Weights of a small GPT-style language model, trained from scratch on English Wikipedia.
Architecture: LayerNorm before each block, no biases in attention or MLP.
Training: a variant of Adam for these matrices, 923M tokens, 7148 steps.
MLP neurons of a small language model. Each row is named by its layer, matrix (down: output weights) and neuron, and shows model dimensions 464-559. Each number is 500 + 40 x the weight over its row's rms, rounded and kept within 0 to 999. Numbers have three digits each.
A block is one neuron, or neurons of one layer that tend to fire together. After each block is what it responds to, as a language model described it from the Wikipedia text at the highest values.

L5.down15:491564476543544506558502544528437578455489531430519532513484495595441527459463440452452407510481459495477479515538557470549555510615524526462501554433492499518543477471482448443512536448481545518503463512573521465470516495483507493478539456529515533517542478491478465467466512456423480554
L5.down123:473500496499519506552464511484444529551483515559572468502498531470459532540505523409543524566529532568547490526501510508519475529539412392522499436483530456549475493463493521504486522472476515447623524479525449581567529478408449436503431446506511506527513569510457608500462493526522488469
L5.down771:508503559521558467493488468506515511505511480534429502559538500488437518489502561431500480449482472437428465500484576592555494483531521493459502514454466477469492557516492518515475485477549502497484533449472510557589540489482513471513443492510443516532458503530591505498491476465519553459
L5.down1295:475471548502456461441501548457579549454393487513494477505637492501496483441456511643596468536495522524545498545468473499510481490482563503505519458484503476520537440555499478515564510490516517523534544517525601449485461512508498543496576530527424504533567552521457468523472522525535421452
L5.down1591:425561500604480519527474477516498514531550527479530514485541479502504568448488519496397518488499479492535543516605544481475503514504539532528537526512501483465432540538555506473484460450441497519520463520475441504480453495531466499514544472607524566522519543517461431510582503561459485495
L5.down1831:513444539474498507541437472582479519528475477477544449519530475512492550497443487444542507473514494490468547541484512434488473558484532481547493544522498460501445494513508454552520499489439523563559530469537591539463499519503455431534541458510539571503473416496556545545454513497518428464
L5.down2156:461540517535574495542512471474533446516518597447526492469477524421525452537463533445556493498473535430479589453502560507541423457539547534508488458487482486466472490474482497501544462464460526496559504524528485597476547497457528473510518444568481482498472469478514455496392510518435582456
L5.down2302:578560529522538528515483462496471493494517488441514522506518522471572487528543462458607479511454485519425521493463470418555514489495539498451582559430563460478456526519465494547476492505531426501525515486502558578451525505459519445508438475457489516503519431477513573450474543484437532474
Description: The capitalized word-opening piece Res, mostly at a sentence or table-cell start (Researchers, Residents, Resigned, Resolution), plus scattered mid-word fragments and "be".

L3.down230:554502446499485494429448510489476597516522518478478474505535525472470505507487565486487487502482554483478564493541491445440480488498533545479515465480462539513482478459520488480493431489526498557550465451438464531505475525513505486522465526471484507453599514480455425501447460526386493525
L3.down557:506493484472539516512539536457452553474457524518490481537502451446539455499467513433556468537460516501522494464554562483449448555495537538483520474498520463473487471440442614480532465510492554464537415577474464453482457487480561525500449586553490556519515574464502480518488530460548480430
L3.down955:453551447516472484553445533483510543460549479489494451470485450521539553462413460538509491457443491587491517469528490461486484487532557535544495477461481541509476511518475555452534508513564592496533529499535501437469489531415436430514524558490477501523505514479476563462449519519512585523
L3.down1093:503572440450499497533519507500495465517509476485513517475467544483467530481486509528552478541574536441463512536454509432485528516403474513504511494516461484494496518490519467505483534482506555510482528530547444547503523413523517539540470476425497495472408425579495472535529478528508480486
L3.down1528:481544525483499427532572507436498534459507506536481502476500517495453471580422521477438492552424455529497535511583518476430542482485450500427487480379523555516537491487509480517470444544444475475548498564398514528511468479511485441516471561542491464481580592516472547456524510546506516536
L3.down1608:508468588445499533424550454495498567436496456517497473525534469434462507421432490506574389510557470474546500516520481490469485493540504492509513527478581490509500494482539454436511514515466486550484501486493575463440458518551502529576489474519474541421551535513431541497478426476499523497
L3.down1624:518533398433495448583485490486517437491567522522500493429458486548521496433493524551539448509509487508518463531494509546479496451503519564479491508533476578560493496544494416466472528534510445588435503513443410446521472574481547479423558431476443489480521449542513505427541445516446503542
L3.down1684:443447516509460551497528459493506483472504443492481491506498506504565511563459514442511515503552479500458552587455405487580445612461475450449429547400479520446515522508443567502553552491434514496448479474503530477501495461494532490488569513475520510462487512505522504559461501505545519475
Description: Short vowel-led second pieces of words split after one or two letters, often in foreign or hyphenated names, such as al-M|al|ik, Hae-g|on, un|al|tered.

L3.down673:480511525519461474495437495416461512433485505457524516563467474505461475485466461502532496544529515469572510528540459496531498495522477634538511523457516518444465571489439532546440504457460469565489476510525530463553497548458420507466541559509491516532498459479475445472466540434607486508
L3.down788:488449519555537509496498526503487562529454522495453448534508495481511538469497363525524474479532536481531537560472437480473536512549615394483491451569429504535561453452519501489450515568543513426525515550490471462471495536453482538496404508520493577446564414529483589533448443512489517519
L3.down1379:478544526516465400503518473472500501527503564514502443467458416488531518536505426520494503464487453512438499489499437549533505518533462503531486553486443536541518495445483502518595551475496507566523470530481412507543488504466477509490487475515515531486536490476456498453484537484412520508
L3.down1465:512479515478509563528517512540488448472564431511546526513515495561504515483465501509545472494532526496499509411513521460561495535484481484537501473505559420496485469501536523508495487566497492459481476494438543489489526533503544508521451534502433475508480494491548508456396521458548574576
L3.down1718:514506504499493478544488488512557489564548508488532528483502482539487546495548474470509554480507473461495561449507598517490475520544488487532438481450508451489430471477477515512493497522497483484470583463433552425454508402449449568520527453532459510518497545515502527546504544478449496543
L3.down1825:516484541486472509498573484418500538533509534457515481458494476419496578457504500434509484432504503499480522527531462534564480479528561541466476498441533514581493493560552449519585469483522548589458511469489502507562464491490525527544520463468539504537474435527486456499457575474491587494
L3.down1935:546519539512472503546541536520434528468440496518554498537476438436516544449501507502592488485491515534410433472538461466481473527407544510521515525565495473531532527539510516490486532513484493540494501490476496468458437538520493462526540477434504507433441476559459461449472468404565499531
L3.down2270:453514452541510454496515481501468477549473545438549528531526469511606541472421500479484476491520500501434493400517492482503480547450523573504460521489567483559405492475509456510580535467507473542508588500514465439496427580507531545533523520440455461557541517501546496528505537499505567545
Description: Second word-piece right after a capital or lowercase initial consonant, often W, H or K, such as w-h-ite, W-y-att, H-ö-ller, w-ool-en.

L5.down220:531491483502537540522538455546536472454563440479488559506553448504522439442584479511517561485472475488500531488509492440510488518410534494471482537455457487471366449517508541504478492527488465425544487462535674510473524477519487509532456490551547571469478611509480502535488480485549475473
L5.down249:509491507491604494460463455473520542509463514493566532514554560501460460536550468581508553457557453442488501545504452456555449502488556500542443492487502499491431520525513511526480511465552525520540525445550571545511536503576489504568490551455521535502460507481515479493436507396476532465
L5.down310:516510507535469493474410465459504517471486458551496471580522522487470493464416481545507520547537502487488409468465533555495543524504501519485539551485480437485548540446542515551464532479448527534503548526501483499510516413489465452509485513488603558508505411502560536458515495478632483473
L5.down883:449548465428507542490467547457502464389465479481508511485537575527533491466559477487469535495549542482435532434544467514508529526484530464546466596465487446527457543510459537520511559507538545529480497458545493516516459472494486475541503449474538495441467507518492537477501437520458493549
L5.down1552:496568502525533582500484559506547449529452461485501489526458488525465477503453542510468439494583542552457478439489527553467519381461495536541531557470487515484483522493523515491519472535411435473476436485460407483505509515522546475527526543569458509537486419492439461438451514528507523485
L5.down1632:495529483538506504480518539513518513411519531497495438536486484545464493456476526575485466485457522473503512576540478546485569407423459571523438529547460514504488450497582556535493520521444483539509483421555488517501537491531423483448502470542516481545496493493516445447491595496460498440
L5.down1786:465561466530521534518472529439443537448578451482578505506443502539446545479419466618480473456487481481509463493522515568506459463512448559526518468507517497458635520478562505446490536485470526529483518533474476485568506569526493481480475501533541426546491512506512535484502508479507470496
L5.down1943:396467414505530464473462525507487458442508479474509462522494508501429536498535504583455502546549516468483462548503493540486495405496436492500451510491439605510555508474496418518507528445578420583494510541487450502436531519472488514482497533447483436555442493516463494514486553507498535480
Description: Short word-piece tokens partway through a word, mostly foreign names and CJK characters, such as Hr-v-atska, Kr-z-ysztof, Holmq-v-ist.

L3.down215:514532519506532523513456577506488482373449485565504543487508540484494473526424462452502505462468534471487508545514504427555457557517437430540502502436559526563553496565543441532537535544402530483530480474536532542521524474471449483493436555487452552452508530517455555468451511493511523528
L3.down465:504504525435441507488480559433530496547532514485456538548531520486521457492498542522553440510562537511457483494503508545458497507498531581523531537589535487462466460485499560487511482474492491517482497501502504514497476492532438513501503507459536500466473522546489489538443424513489465464
L3.down926:496551460484443487555434531492551426517509470458535515467463451511457565512484471486476499524507504415464478521533403483519557521498396556459560519447547547519563422557512423483448537526486448522546516529443459504465479486520432504521480530517541485496535507522467488548472534526512521531
L3.down1460:403471537554544508531452502469544479490476541509518572502535537469479541501474460545442441473440532467551588532491579486490536518463461482485480482514471496515448461465451516559509591481475495501478465521502561491441548517494485524506471518473520549507558535485544468483546503488502553551
L3.down1535:481503444484490515465428553545468515523501470557531484501558488534549506540513565559515477478559461484555498472519511502522565479544392487565472526482490468562540533484463456472535488444505588500446576491448548485498542413557523467459542495462547536463581458511472492489484498507497500499
L3.down1904:503508449486466477508467500463419452469482482561454485448483513527484530510539467560460585487499563464445497526517502506513516546464464469494467502469537460527490548490495530533513536530499636479526472489530556400476543453556494506478522491511469554466517513454473474513500578486557508558
L3.down2090:483512500561492555538517530542462477515512502535503489589561426434584484535475568440508482516525466489570565527474552391506475544534583493577485508456553467524481511508508488465514489444569554405555474537531567508492399447494451535494527502502530492518460531476492501470448564597570483490
L3.down2210:479472514505490468532515435428529440494466522486548565519523540479562479460525522523489533506549504493487542390567482546521546419460474522565473502485541491515431525534499563499517500418517463474530582504398563542456434523481437501474496468488517555472537521483551434581440517515472499472
Description: Words right after a comma that start an appended elaboration, mainly which, plus including, especially, particularly, as (well as); also scattered table name fragments.

L6.down1516:504459521558520499498486481542513589525509484498493522553518512464537556494495544494482547525508478508422527496422464479492480506498500527579569505560519474508485475489492459583570537510479461476500523497480504569519510543591565512470480503510546507452521435529475530548431523504558509495
Description: Word-piece tokens inside a word split into several pieces, as in sp-at-ial, ev-ol-ving, l-uc-rative, Cl-ov-is, across varied text.

L3.down82:508519492496524542443515509475523468514469519487529461441536435474547536523487438529522478468454532446515441475550442414472536464470492439536493525535440583519537467517443557467524485467425458521487512496522621542548434457524466533481499539483568528500493519506409517490489528558540449526
L3.down426:570486443504519555491596537456495520479485497530493455478508481533432488517491549533526556473517506586522455578471520534458500490490477452518498483476442509526514487495551437490461539488437455515482487547507481526549475421496476532524507532510545527527497503511458513469461547445447419465
L3.down567:486538470428507555493479485416559574494455520459567505468466501461554481504552579461544464468560507479471471569484501594416469461461490486559541490474498502526493505442499505507525555525541561480535558412510527505487504478508510464406493502534483492435593440510501563545556567510540506536
L3.down995:552487494502513540485465522511503491536507459516525510484516451538453551469536622516572495446472520528576538514504483540482492589510565473468509493484528430497549491449401480541472552475421514430526499541512549475468578485508540466578496487419551506526539473481468477514483467426566525454
L3.down1223:515426505513487436481526493564509517541598511546506511534497444461564548491460610449464437484447493522543546463568504472521540466481508479544544461466492506561490477465413533466541574470556495492579479508497487504472459517549452492541480496517521395479526461397482520564525494484514508492
L3.down1834:435529468439508501451522420547528528522508618462451490576496506457494559510492487496499461487501544461458539470509511499525538527468526485547517478453460475403364496565524497487483436510443507482464477486544519472487483546445511512451542494539495486456494495436492542475555478590473450452
L3.down2080:506501429496483540440483511481428514490533533498536482411514538445513496536463458453503428478484521599543580495500456432522460467535481515445497506515587533564531503465508496503516519541486502549521506458531510471488494507489514509487504568530472558475497446449470431473530511434456537499
L3.down2260:455506569545491494500582551484521550463484534514436473515398535463542490556503429539544429521472505495524474505457513457497519598513519530508541502458549485479539578450505489484468493476505510427482513557517408529495513514541543502591473487516499475533450510486475552487519527518515518498
Description: Mainly two groups: the word piece right after a hyphenated prefix (meta-analysis, pseudo-anarchic) and the colon after a year in season or winner lists (1991:, 2013:).

L3.down585:487521491532520501464557458563525545483546500509494559494537540566530475427518500611540513476502529498536535470542495507533474423548513488452557486482517509464484527532499516501542546490559492514465445419548506540484545463542511470567539465478458501541563531480500505551507502498461528504
L3.down908:441448560449484529469518485508546523501546478489457511449596535525529519477452558579471532552576521554523485560510492476520478531530541502525440542526453425469483547539556472474530449520464488480519477483490543484438513518531528596490523460495501483500500482571436498421586481524455441472
L3.down1117:550541471437452456499526499466555506507503495451428522531528473569463500467466522639480487446518562479521471497463485590496555477467479467503451450500437477560492489449561503435478554473497507545546465467508501550553494545481428479453427454474476561577564497538465466478512496538512500465
L3.down1137:515435502469391472576516469518525495470496478524601436523494519479508588561528574537499490532526583494461500485459483479535387469526477552471569519465559566458547496561551522457440508509488440499494504482482514491490515552434526440516522512498500462525532535489527495521523448470430534496
L3.down1279:573481583482506479500516461468565531445425510448625490395437519425530456467452506560536450476474543413461552537530521492505466455479540508488522553514488491439479473567536525467479491522479483488463497471507496535481508399542520484525425549515513489490518475559386453467487518491535517492
L3.down1958:519547455479548506491483511472469510461508496360469507491525502494427545479484446537469469488493533472487511495529510557528496464480563534441432517448557489491505517427487484483513556545468488536442458464493491595495531538515466526458487540490449529540456592501493501456551397582418473492
L3.down2152:513470478512511511476479532524496477479475442457492486491497485558509546530580518589514511446471462554469562499456474551598484499524494499477501511487446504549534488520523490496490507438493498550546501507458518499473484476479504466518504563532516562449432446505471492554522543533474459466
L3.down2272:445473526463479522538492483505502462431542467504524527548532539548511485469503509383502477459505517486563589545469604469539513585498527492518437414539542492550502489510493499558492454505529453469485534545470568538550541543532559534517503540519474494523479525528533575528491526480484442531
Description: Non-initial subword fragments that continue or finish a word split across tokens, such as out in Throughout, our in Honour, ide in outside.

L6.down782:480563488511484479443488554562513469506540456478472538541477544547565550501608491528510526548554545488549608528602511550616517568467502607450520496476473490611517462514505469528524557538570392481471574504447548486438467498433544478467453354529494432476505529604536524513505447470506567474
Description: Words opening a new clause or appositive, mostly after a comma or the: which, what (in what is now), that is, the area, plus some numbers in table cells.

L6.down97:521475531510464487522537515543449538457490545431512477397535490478508567526529438469505489492504552526540464549440486600522483536505570510502489489565454596509545512462528512568449563514456511523546572424470510461449540530525474517485566493457514520489561513514467514494543489519460447505
Description: Mainly of after University naming a school (University of Michigan, of Chicago); more weakly, opening or inner pieces of proper names and months (New, Tor, Aug).

L3.down412:458492487507482522504555444507518484545420532564500489530500513492564557475523456412510512551431551528504467453463471439432446514530520472557516473533511466526452387558633449550484520507449507451479497531492559454558504505522441465568566511520457510522466495450530497464503466503572447500
L3.down504:424600581555486492488499496484581499572492472500452488461491552484530374443485504442431538514436493503499539479529540559452536536508535583442486473452458440484463485481467483530520478531489456476479425507438462421431499476500523462516454496465561453514559507461520503512507516436538533513
L3.down941:562581565514457466469504487492487450446500503448606566492491463474472543461505528417496486503476525543523477448635556429475536471541481478456437501476493439496531485507511506429493521436543549477454505588522457515442469462573542486516536547555575535423458503536482501523526491481486472511
L3.down1073:511466499543524531468444495533490484458522480507507497460537529526471563506510522483432593492541456550548544465474549580431555480596508435503520497484485496438529494456528538460455516488460504460495490530475541472468578503428457454510551492528509604476567555464518539508471452494477520471
L3.down1369:528480491500511493504538478490423487462502419522527526507509489539485535433546508517511443478421473522510462504523529509427476469543469493516494499453499565525530477442567414489521543558406437530443488491487498491455526512466545464525471507431508455437494496527441515571451569440556516566
L3.down1476:592548484480563499498494573456454500461486486539514508466462595573487453451560567466441544552519462415545482518501517466507439406555433457533451506468511548549572471520421457465572512519518452542487436515459474513485484435520567496490493574406527436479502484487529469533511504492466506445
L3.down1587:449517500568457484479398527458553451531516508544505543466563530494547538463512495458532494568428526508486492526517534504492561534523459541484519483469505464523571529519509616549499576532549475481479465482508469537524531594517532434421523502544466514483466522491570460446570554535490444492
L3.down1753:416549464522500529444497530514460458498500454489489536562504520457539461511504480550411494588501502523545528527399436570496480482579550484456510527516492446405408500499582493502466434434502510567508450588481495533484448466532512501481486605482537474496499561534465461518516416528529541508
Description: The word "of" inside formal institution names after University, College, Chamber, Academy, House, Bank, e.g. University of Baghdad; weaker on mid-word fragments of proper names (U.S., Ajax).

L6.down1583:463480484565501458589581455491505445443484559457546494468513491466507538516476574494574486478531444507474529436558521485575476440457515517512487470496511496508516520500477464513547540443452538519595564462396568528502504538624429480523491494413483516495483521523548500565503546592521491460
Description: Second word pieces right after a short opening piece, mostly in names (W+red+e, W+oj+ciech, Jo+ak+im), plus table cells, compound parts (Runner-up, fifth-round) and "out".

L5.down168:474555458482477524472524467496580573469464489578475476512526512445482593490503499480448469528416450488545501547544511433558533515564488480465477414435463478570531393506407468449510494484518535469431486524468485463513504458425552540475527408496499497524489490465557477558572517471518508530
L5.down335:482532525561526579462439470524421443569470475509499498469594516455526475504478413531504462484476484470547482511548475501555486471527513539558476427496532532545535493498513548451480503535499499503421510490501526510540469425442498471503515490574479488490436485534513566514476566431527493422
L5.down712:451573412467505575499496516483498430541524515548503482485488540470474529520547516469524520557483465500501474463538532456479505540501483482475538537534473491510428487411555509516526483578505501457522476531499413467469459479474504479489461523524519499476460480462517485467473518411490512465
L5.down868:537451551477491495491466495487505568490556425498534559516401522525477571465483474418440513507480421512498406519519514435459491514533505441490499438469498563530557472499471581467443516492523529500548559610499474498488555461501467429486464485469511477561539511490502555510526464457457417519
L5.down890:508509500498501443579521489538498509500512519499518508497437485531511472519541483525490465458522464519475445511485514513549489444517424515485506505477529583402532573483486470482426444515529494528470534529555417486520478549514481505535482451554520424490425491543573431449538477508451498463
L5.down1178:489454494527537560518551559559482446486550503489473544497564550452521503521403493493475542538511460552536429500477563515554594533466574563500485483532493509514462521557493554419500525480567534471465487518450507553483431489503445482513544499539508483543535448496499550499533469507404521443
L5.down1215:569480486539437514525451506551456433576552529526518505396513554505485487544435591438435540494537434557446453503498549522542505641443537557504537456497493482380497522531517554466529489494557491528488539520460468552449461463465495501476522478490438504497546522504462550503525446553477496460
L5.down2249:485530522559516541432429518545504486569573442475481554461576479465527496536486477476476510534531498456583543553591498487567548472551467562411504487562523532510587510503471517455503473471497554537482556466506499555492508405512452486459518527539526434556548519451523574514513479455481476485
Description: Commas, dashes, and words like and, who, which that close a long phrase or appositive, mostly a clause-opening subject, e.g. "Mark Steward, former FCA UK executive," before the main verb.

L6.down990:565500497503501478528492539437508541441504506515471482414479581517484522464501522524552485490506499521477519510447451501537547604494619443494487470520484499443469575570462446495501470542507592516543462495495454504483511538528497528487455483438411539532477493510490518487577454542500514552
Description: Separators and digits inside numbers in tables and coordinates (97.55, 29,098, +0:04, 26″N), "was" after He or a year, and a second letter after a capital (Io).

L3.down346:452470482486442615422505544441527475472514559513507556549492473532529566512507510497480453554425500501506491509542471519442463472517448512490456474560479518468484529549538482526501470485522435566562467472506464509490522526564452503515514487484403489569521482542562448525441476487517550535
L3.down377:530480570484491455477489549469526532581484497489456437525544507531501512505498563417476474502514518503499555460498507480501503508501518546486450475484516479471495463500508548490501497497544510440389462523496449528518511455517430546508554586513493491502508516427443547509479504440492602428
L3.down490:550529463520538479481521463507516511536551546572511499505511515499516545488553491401535519461506494540513433506412515477493498493509555427495432552434558480567485535515571565491416453539501540417512518500522547533585470462476517502485544519483473523492573548474480504519489522392504541520
L3.down1070:447534478548454503436460542445516579517485438517456454512479519555537506501469442451510475475446475579517484438510459546502447488573459500454455544498570516541538521480398493508461485559491532484506518540469397519476443448495461514512521486524548487482523474486477570526420561526488554507
L3.down1694:482515514506461478570504452455580522499499461412491469565520556558526498497552428471529480486483427560515495498479548406456456560532487525572505531485564512522555461463560488531468558533468488511469511531522449514541440545444524544453494532485427445405470560449464526495446512470429542505
L3.down1827:595566508442529541517472520489465484466526484542479493490484480522461472400401460552504477388502465506492566544474483612474486492433530507465583490501549509522492484523527480537470566585464502506501434500506450475486486562556495568530499548431570412463517504489437474457485476465509629536
L3.down1873:491503591539564521486613543494565548560522428501471484504529471495522493478447471415434575465472467491540515502517543544564464501488484488588500489509530523609541464437436493501493520518534493428454532458451551509509521444535478490532481493459534457500490538518457514608492465479523524536
L3.down2170:420410412507542505530523562493497485494570488526527591484446489482501473479531454540509557481439487546484490588582512467467486504504549508536539473464536512454489436491549512424460460524517470477507500579438484513494446482491548473444591525551579478576454580530453484503491598511508506407
Description: Short middle word-piece right after a word-initial capital or letter, in names and rare words, such as F-ing-on, W-red-e, F-er-encváros, f-ring-es.

L5.down244:467517569490495441496527471481564547456497583474487418491529502498528448437470534576520484476526594436569485472441462435525467488478504500409406535553522489565521466514554511537528571488515463529518493509473566515452472558482505562574523484571461507565486483516508474468523495526496560501
L5.down245:572458451467523491461513496512540551480542483481470514479519478530514471485538538548508548474500509432500549502550530539549439486504548501531396485439495542515520538550486507486542494490504549502565445400539514553573434479544488491464503475466535507471521477516554492502470468478498479503
L5.down1081:491459541538533541494575454454533490499472484515518466469549482580462500477516469663536462464498581458531461434529413540488479483473497459528449485472439466503483520480515493478529490462473444487504450433507462519494481529496496485576527457533502518531516491464468453567517509540479466535
L5.down1219:535523544503482579515521508489449532506503485494515542511538496503487522482478466563513460528455502468471519453583427442476562463552484540486545495489456506479506488546535455435536468436488576472525541499514424531527406485527502439567530496488515487480437468468472492458532498481443498554
L5.down1454:460532545498486456476506479418473519519503503534457467471517513528472517502501519541457521530491534485509517491487426503499647469543478435479485500437483427520464526495501545615523454553550554494514486527546469476462444511519489493566559510475531515541565505526473407496558478532480435480
L5.down1582:521484463542515594455543497464439466491503577457515554537553529509567506541555447583500480455502509556561495432571524457552510493495479490565451449482501524511460525496493551499484526550516482478548435469572457514530468483475505462505537465559485514518461471529527506520506468500459471484
L5.down1929:506468499478463523487473424547497526503471506556415550581500470533480487468521493514539500523424563450546533447534501458481492507572440502516518473416534548568482453519534549566430524452437539556473539504414464496485527551538586514537463494519443453630498511548498509521505527539511561503
L5.down2090:546453506449475479491493528479516481537501504524487463380469510494516480518464578548514480451517542436505522510502374564504476518537521457465485473537473437505469532407474481512461500492524490522485550520453526527508483508452486498488465516527460467574445478452531471478448437491485487480
Description: Later pieces of words split into fragments, such as am-id, ign-oring, withd-rew, plus clause-linking words like soon, until, Had in narrative prose.

L6.down951:470507507510499522475489507522551461539474462511483464414525538508491475465494502605412541461461583493451527469501539537494520486549476514487549463557493575472484476456493491574525480535542533560469478423493471503485469440475479499491492436522425520489495454466514445516511475479566523432
Description: Function words or word-piece continuations that open a new sentence, quote or phrase, such as About, More|over, With|out, of, to, nearly.

L5.down287:529527500594423503524454500511545512518513443476536463473487525460480419508513528473620588459512488547510503488531536513486487515498524500523484490500472500442510499497480462486483429510572510511500471482476547427510479535432480525552453509538529550518455523485418491508524511478529507473
L5.down720:490538461458485481554537513463509532497535558525507488525505479533484459455513517528507466540528423521539545498578480488494514471553426481542437485476427487532456454558534489476456475564516549568426504562414474522466587561513473416466508560452451522559534501516480484438529535525502536522
L5.down1039:452540501455501503512480517483445493443528485482483426546516476484447515539497569544433548494506464418481462447540527489538487508484563518465564437516510482487475563426521547511514526485516513529505504395512510522527536433470406484487519549492519489501448472482431454503530485471518452456
L5.down1232:543450478444527530487502506505558558561503525508465520466523510552539500508595489531474495477411570469519437565549522522496462486483534485468438514507495541512519519455483483477501461471461472479520505448490464521522515447461493525461487474494475547481490536542473493552489507460519526439
L5.down1470:494552493502470513467472516490560500451526513481463524520459451524520596470485588500507475464424451470487475497471431573493502559507549492520496492468477493485524545485473477481523502431549518465530557456476426521544448541496471391574539528523469519520489423489431512470484464516458548529
L5.down1532:476512506504457472438457531490515468510471520555496428503490504537464552539500525460573500451523526535525437460498557518524479510577516499524467513452455488578480514503570573523406473469444491537451523493441506407574530518465425517576421521458507423486494431491531461431492475487533510526
L5.down1557:424524463560516521542496497493564497535519442496521474523494511492453466464435518541486530497498481525502519517510458399493505481537527497513524421476482464523466477513480479514430569525472476465503431534515463536492500469558484538570486553514472467483530585509532508489536502500481472511
L5.down1733:467547536480508567510544495446512569497492530474534463436548495500405516465503525568414436543469514469523387488457414610422478511498503556501523490545452461504567560540539494566558513494506511538562548513482523477504563495489519521499483487526413457485411489505466577518476440475467492504
Description: Short word pieces inside technical notation: math or chemical subscripts (q_{j}, K_{i}, β_{2}), IPA slashes, coordinates, URLs, and table cells like times and name fragments.

L5.down719:444499523556488460504445595482425485489480406564541503486430529596425560476443452434540476521432409492522494475477549529477533440561482499451489475510526462587556489528543440470501533499572518523477468511491480520563485580558467481516489426481493515575536549476498552474500412500573478535
L5.down842:507481501444499516497516550440522479518493547518514524478495527624527561505532463515467495498509594470485510512479474499480504487466531576438581481549523514484522432512482520452459533444511520572486518469493476556519511515527429492564473530476491497480507405540490480559469454544497541508
L5.down969:475480535452552484555571491420506490532534413440538565500495465529463475499463465590442555586479500443513474563486477468537500425459481497467541476498517529522450452549519444439484453531584551506537497496520505451494509452557491478442541513558509460483494543551514527464480587529541605509
L5.down1108:554518519445581544549472479495444567506421448562491519480492492598542476424440516469562454521548490535462473488511472471498487444563534495513495565564507557493479456462585514419601497485491496506502455448516562525593472436535463518452553563489458488516442468476464517509510512535434430453
L5.down1174:417498488484472554437508498428513531527510447511591500495476460522514488438534565533556549552512472464532471559550519456475475442514491444515497466534501498579463453491430494534549520480537529516508489484505474503542454478528488510483537569503486520535493536540466474504469466464499550530
L5.down1734:530500451476510448531511475495441520501475528478488474495408527443444484504554474530477495522489460485507455523478536552550471486446481530493483459437504534471483496490471527465455487523538497544474441540546510452512440489460482508504503442518456429433433528553529526448531496521493521459
L5.down2021:516555582450486508481569423444468515447542539486462474519505467500563535499504457480500442551514483461537480540523391494580485508505575500514471500532521475503436535457474572496457528477447478454440502509527568532555491442402463487523474511517469451486439506519519486483488504494492476474
L5.down2206:456456421560530533525533498528443469501487528480495498487459461478446513471543466501530490491529506452512568472588491498397540463487497565458489578536503500563529500481504475512514437507456486435569514494501532473509486559467514523467469580460467454483472501520577496537452444500490423489
Description: Function words joining parts of multiword proper names, mostly institutions, such as of in University of Vermont, and in Food and Drug, de in Pays de la Loire, & in Music & Media.

L5.down88:568477515511455409514480473441504501498537459484576520477506550488521518413428527480518488527481485535526468497527483468550501516454554459539508508447436476517498476495505461556470544438468508464532440565503529445474505441497471452488590493495464538504585537579558482537541513558496448490
L5.down189:525488479520502533527557507505516508475516500508538508518542516478533527492528503484557469487534603492561540545505529491466541522472460454537417554454505531450518521480485525517553475467558522541533460495574579574468519438427517464529583459532459465448489514508535493532520476558551467475
L5.down535:504480475501479536465446538483440458457484486545489541530465462533554445512483500473461536505518519520532441471575488523551555457463485507432513516514463585522446508463513498505565519495521525454596570512499519496543527492440495492523505487564478512512414481434569479539589544508585471505
L5.down886:616471515462526484496579504452488454475529494482483447555501434570498426505491535537586478528533487477515443452497449499468498475445505479533452568448530485470466380471462452464473473485561524436463545431517575552456483494497487479495524508486527458478555496493517532453513522507554544478
L5.down988:569466548454484465510544539469484522485520436455488535527467473472442475491520546523506502497471488449475508452541475557535469545416452493544514442431481494522380460431525569521496499506545465426495552474454517497444501470515481503470507479498503495488504476486548574574526535530479527567
L5.down1365:449422503541536565533459442601530489522482505512517535499476538482439472467509525448564558459431511526537517416422524438544486498548471501546479485484473468567453507520548506521524495536523490524565517512441462429506524525487466450467451570540495521502539541447535515519459562561541515522
L5.down1801:477533515470510515490536560487495523515552537446472539506529538546516527442537507469511509481515467415487568498503547485640490472423444449458559551504512510500458508484494422543527508466522478468524536485496591473465486500499542553415543505484571458511473459476514456448520524533452502434
L5.down1939:466498500466449553484448547440460540492549508561431525509510544516491485473496505510491436565496552515609414480526490496478501469548458547485498452555505505535464476462532459498568484454503523519445492551484467498545461486526506488485476556439584450555581463452431508520525452517446513481
Description: Last word-piece of a foreign proper name split into subwords, often in tables or credit lists, e.g. Ham-ad-ouche, Har-oun, Gaug-uin.

L6.down123:532510556516553579541493475500476582467496529558487473501492471464403529463485478487560492527510550476571492478510475484468522511538455515519489485497496445549527463467548426587527546512455413498568456416447441465472521496529520517500500464483540491476456516549469532473483480380559485555
Description: Word-internal subword pieces right after a word's opening letters, mostly in foreign names and words, e.g. D-res-den, Abd-el, K-ral-ert.